Weights of a small transformer language model.
Training: a variant of Adam for these matrices, 110M tokens.
MLP neurons of a small language model. Each row is named by its layer, matrix (down: output weights) and neuron, and shows model dimensions 0-191. Each number is 128 + 24 x the weight over its row's rms, rounded and kept within 0 to 255. Numbers have three digits each.
After each neuron's rows, "fires before" lists the tokens most often just after its 100 highest values on Wikipedia text that the model never trained on.

L2.down490:096125185120129139083114117155165123095148148107143112112047134120154104108145131119107185135185115159136089138125136104169128122130104110148148136150111144131125109129106118095150123158115132143170138135080180148143126136107141089106153110134085175091130134159138145142102134141111120144100118127139151122092081120105086145170135112153145136112136126137119125107119160130153115102178127114140143125118054107102133164125115085137126113138129101107134165144134155175142158158162127172120121136115101129077165085106116129131130133136159124112109126128145112149104106144094125108
fires before: "m", " ", "v", " |", "e", "d"

L3.down92:122120144106152148135096109151117125088111131158129134149094116128095151128127118129125109122092111101113131135133110161140095127140131151134150166129115098120119113129109129144108096173096122146142152156136119155123139140091138146184098177162086134086141137136141116100157166129109105150129145082100121122196123105150157099135134162114108129160160132134128107115081110164108120110144122116088130149128158153142146160124126177128109129170107121077106130172111134075102128169128129104106098088149135143097095123134120169140128166194169136103186131120120137099111086117132147116
fires before: "=", "==", "P", "===", "S"

L2.down296:110108128147144127155137148143137154130151125099143153132131098098170099135129110155122139162104171127148108138104181124165134111153156121160179125117112079144120130129124126143127151180120070125139178143106119107109115162130131133149093113155132118121137112126128180125134117124106185122160118104075143076157156098170160090134142097070142139153146132159106113116128154131135126088135115129149132136112131116127130109134122134117168104129084120104161112144150127107149104197124115151080084122112125097105131109139156113128116113122107115162154133102160081112121130107156087087
fires before: "ry", "y", "|---|---", "ain", "|"

L3.down421:140111175135187104129133138114134127110100101151132156084101118128088161118151126139141082116082135144130136124098129116133127165150139147106127104073152132143123122153131114119135096176151133126109145127124123150147165179092027127162123106150131133101143117109143112133110074090154100102170172112171144119095124121127140117086136114156132168148105125168113139136118142168128066123082153110126119119169127141117131153146100131158132147145150113152133151082119146118106146140128156137130108139121138144140098156079134102131125127115108127104107110138134139144075144108152141135
fires before: "n", "re"

L3.down514:114123120135117077093149116133117115121133136118161144121130108099138104129141161096161147080141145072168171115122134134136171113153117113122111139145140112120140164138125150165122101166162147108132094135103115158121115120042119166186130122161091124123107176143120147120112126104083149113111118125110145105124101162130137136154174115114141127111151099148162165112165103138170112108143162130144134118063120131170110139096115174142138087105125110097127142115123105127141116088128121130101109131163093105142129103128152090117089127118122175120170122136170124143161151142141108129
fires before: ",", "s", "\n", ".", " St", " |"

L2.down427:118109109153130138137126139181122121143077134123150142131120184072111160148125107193132131130131112175150104130125165124128133133155107121112155098148114091148113158077106137112162143219146109145094109099111130072119150142147153138101145166141168092161122094087129148125154123096136144104153133147137163088138113122120133138127124097121178143146130095128115125110122134100122117089091130131141122131132138122144105105148116145147176098114103147116108121130119112107131136142090157160088137137118136162089173111161141117123097094117106120146152134105149087172129132146138133110
fires before: "|---|---", "|", "|---", "s"

L3.down317:125103146123108173102120118131155122167091107090152141159125110102117138134128132132122107156163152157082172140110123151133112126117103118113120147163155143131117155151154134157153119132127112111056118176072169084122098115065123145138118120100152089120136124133126135140150112158141177108108128119114148140157119114127135075128143115103144103158117135112126130133142138194096157079157148144111118122172132157117166116166148118116060134145163123132134099071158150138127093090123158150146120122135117124120112122177128116110150131150140097140102146150143153113128149088120121135
fires before: " ", " C", " S", " G", " A", " H"

L3.down258:140163126153113076148116146112115122156123123155132148110131116095149135157122067116144130186166130120098124111105128159117131107138129128125127123110142124087147132134140116083136171130088091150127118128089146193125118060111129133115167178138151114128102129169159139126130135129130151144094132120096190147129150142094105134163148067119100117124159133126106070127132115132112112134117119103148101153115092186166176143152114113113120121134141140120127100114100133136091155139080104097098131138162145138145169117124094151151145122096129123147122111133127171131101120155133118172
fires before: "0", "8", "7", "4", "5", "6"

L3.down578:114157169110121136095172121156127071129128167121147125108138144104093151164136153174147127114147132147176143116121097097101119134110158123122124147085140132072101168069108149121091102123132111113119130170112117082122114124138125148115135120099126107150132170066100128150134084115102117081103158117133155137142132112129133086121129148164161101146130092130125144142147109109115161125100123114114173174138132142117129142088130184164130107093134130141111156124163129121159119087104131143163122111120128097166131137115129108142129116134113152114122069123131179151108126130158149172
fires before: " ", "s", ",", " of"

L2.down142:143167102095117099126168131135162117129136152165131123142153139153103117132135050093102161148156167099140109128122104151146099144156150135123136114148127113121149098128139126133122116171095118147121140114110119171111159094026135118111159110118124160178134116158156101129103190111091153161131124157133146161155122138115154125137135137116126119129122115122131108153130114125157128105132135118123135182106164145119162135113129117115092165166107145098146127108103169108106158121082074130128140079138123152127150142116122114096102130154163129092151148136116110102096109130140088142
fires before: "7", "9", "8", "5", "0", "6"

L2.down178:151141118133081108169147143127155139150107122133108119136119136131119112134127069112109146171136130095127118102134124163136139132131130170130152147174090123124140108127125127132118117171083108127125118128136123153108151067043145129144146142138136117150163130164158080134077208116146114161098122157117148157138124120108155147124124099136130128141139126068104127141125129140138155114126138139141164156124162150133143144118106081109130153136108148134112114128094137108103165146069082153111155067109122150159160139100104155140108122136121073115162115118087131113136113146152121136
fires before: "8", "7", "0", "5", "4", "9"

L3.down558:086147111198135132104169123133109089128134141085158110087109179129191116134099160151148100142122118133133109134146147156145137112067134123103126098149130068111162137136159169129109144126125094085119110116130109113113114110134094148143193142151115124162159152102107133093128152128124138122127083156073146140168143108126140102125128152107112159129150131102155135132138128039148103118140154121108122126119111109157135187129145137169128156115186141130107127126132145122110131133129132150142098113137115100119125127087119131127097113105125122133139115166133133127118122099102106168
fires before: "ct", "ary", "g", "it", "z", "is"

L3.down362:139186096165121119119122173129134139167111128167141136107099109117114107162143094115134174182130138103122124105123149132093147096123128118108119130137133147112153126127127113070105170106104109135132152105105149138145127039087148109120150172142129106153100144155149129138128172126137147144115137119110192165133154142097119143146148086101126119107160120097118100156132111138118158125104147120130119137137113162131160134143131109093131102110148150106128085105075125142106159154062071116127131116127123149148164142113075156164134106112105117148154153144121115133137141154122105145
fires before: "8", "6", "4", "7", "0"

L2.down450:084128186098109140118110105188147130109135164122121126148147115129155152096132200057125133151070090118159131133143098141154100147156140081142156097141127114147122105125121134115140116109144119129097149145114121148110136122087162078140156130138103129087092108156112147155147121171151123069135115156122179136141105164107119136125142147124119147173121120165123159095114120166108133145130098118159103164143151125133149146146111138080125086129090165099118105136121120110119125149119166135155121105121162129135112103152121144127129120139130179096096113150119139108134115111137137090
fires before: "ow", "ip", "ad", "om", "c", "own"

L3.down22:088171100113143119133161137098156126120131178091124128173107130132119162141137117134135145140132159118138095154120129146137158105151097160116159121138141101131182097126137114128136170149116097105133148144103112145097169109096113087116145137104100098114115106119108125133137088151167152145089083091121147168134127145131133140168133078092076107154108092166172113133137123105143125135131143126157090122062150118126136123116132093097134107136097135114126156144150122105148157113159105180087129130127108141165106123118190138129120183086123120125117115156146112161153105145139111119
fires before: "ity", "v", ",", "t", "n", "e"

L2.down604:097114130107102104102126138150187092133067101122176124092099141074148116100135167137135157128127134146115121130120124098161137148145141144158117128124141159118136105147092098083119128123123154108140121098108185162116118114107129108101156138126136112090118178087108130088097120149120098144153142113139132164085182123112160126153089119159107116112094156189170146110155133138119127143104104097118123164104134148154154131091112135195113158117121164121098097155100128118147135094149138143154103103139135135134086140130143117100099124143100150120137099108126142146150160142146123127
fires before: "ed", "e", "es", " C", "ing", "ain"

L2.down602:126089156129118143043142139133125146152080158108159139172109099061126149119154141112148101147137129156110148126120117082139101120140118104169164106168168120144142140147088152127156130113135146148080080153120179108112137165133154103129143108087188111107150162120088145169130148125116149120155132161138116088108122149125135127087110155131108150125160111104108114103147141126118117094145132142151162100135132097120139121158126156090093125125112135131094124086157123152092126124153117132165099147127121134107107128136104153118105132123151106098109163131145131083139169110109133141
fires before: " |\n", " |", " was", " ", " is"

L2.down291:161149177122165100140151102167114112123127175145090151137168089107155122146166101095175129129128126133104136116121152133128195086153111143086157151124139115090114123154102089127101131095171127125139131156139145176123099142089155123186087113101135122130106143109098080134111122121136155120160143137123128129105108112102138065107122128107170130132138137138129144112171148087108143120148125131159103136132124149085155139153130128159131134134088104148115136131132116113155130132097086161147141130156119095096135128123127126121200136126140140139120148146121175116158142135147076146
fires before: "ed", "e", "es", "ing", "ual", "r"

L2.down268:105119103151085117152107120174186167154120161095085086105137153115143112140144131089087137200088103138133126120116126133082088105120136114103131116086135107127155136085132143132133103119137103085146110170126106123136105132148117145108145151139139096103097111141123111145191153116162112118089121182170174143105104132126120126123129174149112170151130114102142128137110126161144138104162117150137106089165123079118128123138125130138147124113110132120136121116158086112110172127116174136145089162109096109143120115171110128124096143141150120140112120110139163149132124091130150105
fires before: "ct", "ary", "g", "it", "erv"

L2.down326:154190104146104085160141174116180113143119102177140114071106121110122097155121097138102155168122139128117129099132132150114119126150107160121128139143122137108148151133136119098113152131087109133105132100121147169123126072061142117109154159136113110143143131165150111143093171103134147154120120123118145163162133145118108115154131091133116142128142135088116112134128107123124129125138167123129131128139134141111147130147107096109141120133124141132121111131063155102140164162055077123096168092124136146177145142102052141169149116131112123131146116139117146135117119166131097147
fires before: "8", "7", "6", "5", "4", "0"

L3.down18:163144112141137125150119177179126088091148123119141145157109144117143111119141113117106120131146087080139148099136160119128151109143147112118152174148112098124095147157138096153123135118086163161131104148151096109161141104068132106113145127121089169153144097144121119140112140135141138131150131119076122123124109082105113149145127155116138083117155118143117132166114073083111158121194058132160152101130104108159122139140080113132135164121147094132141166110110120138114147126088115127131163110087117121118094145145105127149132149126178118152121141095132157109149135133153145091
fires before: "=", "==", "The", "P", "C", "O"

L3.down575:109131143119107128047113117153114112148145145109115137151144129027105127166156212136139118187143146118129131143121114076114099140120128140155105132130135122112102153112149104173109142144117139103101141151143114070112137127190130133094106132114146095109141125126122124136117080147121145135116114111142157116122105123103147107129077130169146112157114089101088098167124131120114153101117158149109122130110144156124174114135129145136114093142136197158134116122149117134131114097127103147114127103162156101152139140111133137111150172146113120144144101146118154143109135121128160137
fires before: " ", " |", " T"

L3.down597:127129148161106122138129103136117117159149105133099137104086129076154161159156143136126161109148111131119142136119153137131122130124144090107125146141121078105151141137137146137151173108091132117074110164105094106115096159088089179169129155118132115091108121112111113156144142107087162116148120137114134090119108152188142094061132169120119139162143119094144118103158144108147124110176140139139133121141110157142144116148151128134131121151110086157111145147175117159102123128173125129142082110150141115127105142132141135099130096168114135150145117134118201110123159068124119143
fires before: "land", "ord", "on", "el", "l"

L3.down398:140164158152135111091133114112090120124108095156131168116136132110155128154136113099117142153160163147126131129090143118128133089143143080075129118161114120131121123116121121117081154077151107118155118140122127114132100082080142116131148145159165128132123132176132154141156105145131181114100139111117148150135131140080120148145153109172127127145144129128130079130129107156071128109121143103135099145102101174161160149125170173084161083094158143138131134101104135122092132158116097119128163110177123106161143131124118166131139138081098148136154121141113126142101113187099114139
fires before: "8", "4", "0", "7", "5", "6"

L2.down183:133111130098133161128119148140124104197116110137140146146095044110159145105139104116131152125169162126108131156110105109141125071114109161139082080180128130136113131154114107175145169153114145126142096118158120140097122150089139133139136111100201108120128159128099102142120142120097166149199104113134131120135121129144136079147154131163136084120122116169107160147119106116175141110165117097119117146130108123170139097141146130133113136104128115140102111117122141133079107128147118150117132127121144115101121125158171129137126125155129122094149140094119181119146117137138092137
fires before: "ing", "e", "ed", "es"

L3.down126:165163114146123104106158153122146126132153136176136108120114114112113125138138096093122184149138149126104150135133129135139139083144098112136113124144130124115120142104115091080127152080132135116151136137106127109139165095043150102112144125103124132129135169171138146121135160132132171147166129147147137155142136123105138132170176105173105137141147113122104108157098113109137153130144165125097113136148151133135173159141126124088148119146119154099131101091088155120125155146092070137092146107132106140149164106113070135131116094157102134123162151132140094091092121146102078164
fires before: "0", "6", "8", "4", "9", "7"

L2.down621:138184119129096061143144123123145106146146114153151123115134122124138134125126070138124150201143129115118108125150122141106105118130143156116137114152132086103171119115144159107109161142082106150094141133107111137131107084081158111126142138163144158112134130138129134118104192105106176147109127125126157160139155132132129141124137077143085141135129137085112102140152135089127144119115097142156123164123144136126169137152114122146107136116089157119118128132085143104134167123071079117102131129151138151158175098091107130145159125099139117110155132130122172123083126175130092167
fires before: "7", "5", "8", "6", "0", "9"

L2.down176:174124153147139153104130135132112155101161142133150099114050181100094142122093128118106136175151121147125114100109138137112087171156156135159137106133109109109162143082126131132122093136149171171136164082136115109173144098107118156125134111095118132097126122130137132132146132108081134100143121143125152100101127138125135091140116100167173136101108119099109152149189116099089132170133109134124129126130144060123099133119109131123111130128122125107144116118132127127112153140175142093106120140112173146150137133159150131117110114105126154129125133126134149096151076087128172188
fires before: "s", "ent", "ed", "ence", " /", "re"